Weights of a small transformer language model.
Size: 9 layers, MLP 1792 GELU, 34.4M parameters.
Training: a variant of Muon for these matrices, 870M tokens, 13055 steps.
MLP neurons of a small language model. Each row is named by its layer, matrix (up: input weights) and neuron, and shows model dimensions 0-255. Each number is 128 + 24 x the weight over its row's rms, rounded and kept within 0 to 255. Numbers have three digits each.
Before each neuron's rows, "fires after" lists the tokens most often just before its 100 highest values on Wikipedia text that the model never trained on.

fires after: " |", "9", "4", "-", "5", "=="
L5.up1448:131152118138105160149122112104121096151133109126147114129153105132143126184159149065133154146106133145114129145129146114089122140185121129144135119162183145144168116107136119096154142134115130161129128126173135121137111127107128155122163163104159116144135100143126091104135167132081097160147168154136125117159145122144174148123122123118127103140150139142086111151116109143126103128121154081096099140137126150130082167132131152159133115150102148106124146139100155121120155166147145101136138099107139147166115155129152099128144115134083155125123134107131142114096156075058153106141100134137103136092131127132092162144128080112130168120131147144114137133138153138156086103087103118155127124147112125128148111152112116148073160143140077161117080119150195087160172140109126

fires after: "5", "4", "6", "0", "3", " r"
L2.up1665:091164100133122097159067120135112131107097087131150158101132124085100115125162151163123108160108162105159142126116146120133131126127138098129170104122081102124136168091111130117159142119135085124117148096119143134137151115133102106091173143124122129133153149119151150066139104158148143114123131161090154121097155120184176087082099147167119103137096134121132152134125100137129161125141141151155123129141110121141086109140150157120121153130130146117118109097132126143146116133153121159112160125138104153118112128127177133118171154117138089153132137125105146128156139210133124073180124161162112124098138134154135104101119149134146158156142134134108149135132087156068139144130139149117147077135119128121120104158095111152096161158129119143147168143157117093114111172138124

fires after: "0", "9", "7", "3", "5", "8"
L2.up539:122119153121138106151105071096158133128145126092139109130139128120161145123100100129152149103120155133136151122116105125106136189084107144115100093091166110114106137121129133072125120132151151118117125158122141137122127099113089092141125154112109132114130134125106154117096144152124130124136107163105120116185132107131172121076119104130123110144136121120109130158203143090127176115148106104112100127136119094125107174127119095103122138113133100141087104081114139124108171144129099126094161127123139130166091123120111133133093143127129112112145160124170157177159124096122148140136119110117130130081129096091146153117114115091082136138141175115102109095136134123140152108135146129103136150125131139112115143107117077076134147140101171116134085110141123161146136091142134

fires after: ".", " Votes", ","
L2.up408:107105080130175149108140108138159115139125125132108134160164134158119175145109180173176133161139148129118092097128136142104104125095160144120075120139139144166107112147122158128163113139084132109087168140136138126154156114117131114126145113161133145104124092136169138113125147153091099095118111112115146132143120135140095146102134130145101140148135123167146136114099118129149152094131103161114100093127121127070121181167137113140100105128125138134114124115118116157129118183140116084121083130142117095153145115106160139072101127153152148159131132128125121135122099132110111123129103125153135162103090085129149149136094106118162098162136156187133096110115159109107130091122088132120127131160147129130124128133125129112097086156175110167138114139145091122104125160131115

fires after: " Al", " Z", " B", " Ab", "Al", " b"
L2.up1572:133118068094141162107115121118139157119129094123101102105093104125120112127122131135115098135126109109127094145172120102118130167140148185113097097160135145113168148125109140159157132134147123115152179108132134100091123112135126153137091152146108137118140141127124170144132179139135100112114175108119109127113112111106111120092125121135139143137160165146129125148082148137128132115169148116168120148108141137116095119172136126121120140141150163164113137146110138146141124124130157105122126125067149138090079081121113137091168106134109107141122149108119097088111169097127119120113139110103129161111091168180115168108082094139121105153163086142118128108128158120122145093105129156121112130172128108162142133093114108126154136119100163174131114135096167115152124097123093

fires after: "|", "6", "-", " |", "5"
L2.up1737:142113146124127143172128134149084180157130115143116131153089132144148108123126075150098096119099184177133116107133135155113127084151157113118157154148106107123128111141103123107141111100142094161149155103114116154117124171128161131151104125089123114125138132142145107139150140134162123124160145171119128124106148092130136155149152131114118104147133144121128116126106158125145133121119154117167111125102133098128151143090137096149148123099096091171156131121150146145154179090151154097136117133114156115154109149113125144136132067105098134149160119113124106125115149154144140073200127103127164108140121156157126149076142152091120176141100087100105113118147120108133111073128096138073154163153133098160108113173107133133125147127141124135139112106154137089128165114114125

fires after: "5", "0", "3", "4", ".", " "
L2.up1136:139106071128107104115137111155134138180119136124118102183123175116131156158148110085113135108118167147109149113106095090120107116146150189108131120079133089102131117095118114086109108133110128113143079129120155094123086125089112153097169122077149135075105110129155126092159086152129133115174133122122138100068143131163114166125121159129108076122127129128103107115107167117131134125172133094134130113145100115094104120130117136124141147130134145133140131101096121108110146149168167113109174113155135114132177136170126083148144146145150140108105118097143111116162130148100144114109170127146120081154122073151098126127063177119119130099102144156120165100123141191126127149109125112147169105129081162095124099131105116088119161134136129145132164090133164194108129126117079

fires after: "1", "0", "5", "7", "3"
L2.up1340:077109133133110121137184128119102160119138136151154126155151138125124158179130130096140118117141127159150094101126179137124115169138121161152129122184154118152100161143080134140182170131112129135155075107147128088123115158135116118134142167096118133136141103122138112110111134143143102127119160127132137122097101146120136107122105097098136076110125111126155124135140108135117167127118175108138136127077111131135112157151093094117121098109140143156177091137153164129132139140107111125051129096126165139159128117152159127142144135135169136114164146130105144150134105097072126135104131110164088134146114133194129061108140141091096136155136143159124141119123114138153117132131121117098112116122124176094153107139078114164144120124138099173151113083152111164101143113111121

fires after: ".", "2", ")", "1", "5", "8"
L2.up130:152106094111148112108135127117167117090105116155078094101121155087137102131126130140127155166128118138137122063136110075158093106154116158146122121131149083130106152149139112154125139113188099102125116150148100073122125113118128134172115143096121135074127128153141156125105145136137081115112137130193131100133143135116098109149145093160122154068143123097168131118123152139135146110112155107114121165079097123119115115092148090106153118155132149116078121113125109126122081096138142125137120083141121116153132149110159125141102139137087124114123106102157135135112148083147122086100124155133125142133078141184124111127125129144144109185111139118141131109098119109143143127125138117144098170132141124130097125152144108103132141121144135142131132146124116146144124118108139

fires after: "0", "7", "1", "6", "."
L2.up12:116109133112130120124114113112146116125112150157104162126146138124121159136147137153097132068173141151115132122132165116117175105092155111145136125147140099186118137107102147162141149140120123146137122148083148117144167102130106147107120117110131156144134128129153145104138133102116118123126209071081129118099114133129101146149088128153113090121121134099100102109117119156121093105147159123116134123113076137131141125121176128136170138132158110187098165111099120192118154133143144110131118132133140140163132119124142091107140155157181200166110170130131112123141161112149141116098085103127154145143147122101126111080164105156094161137113139151124157088127121117105128093131080109140129073142129138123141103081078159123098119134091140177117113139148084117098150142118121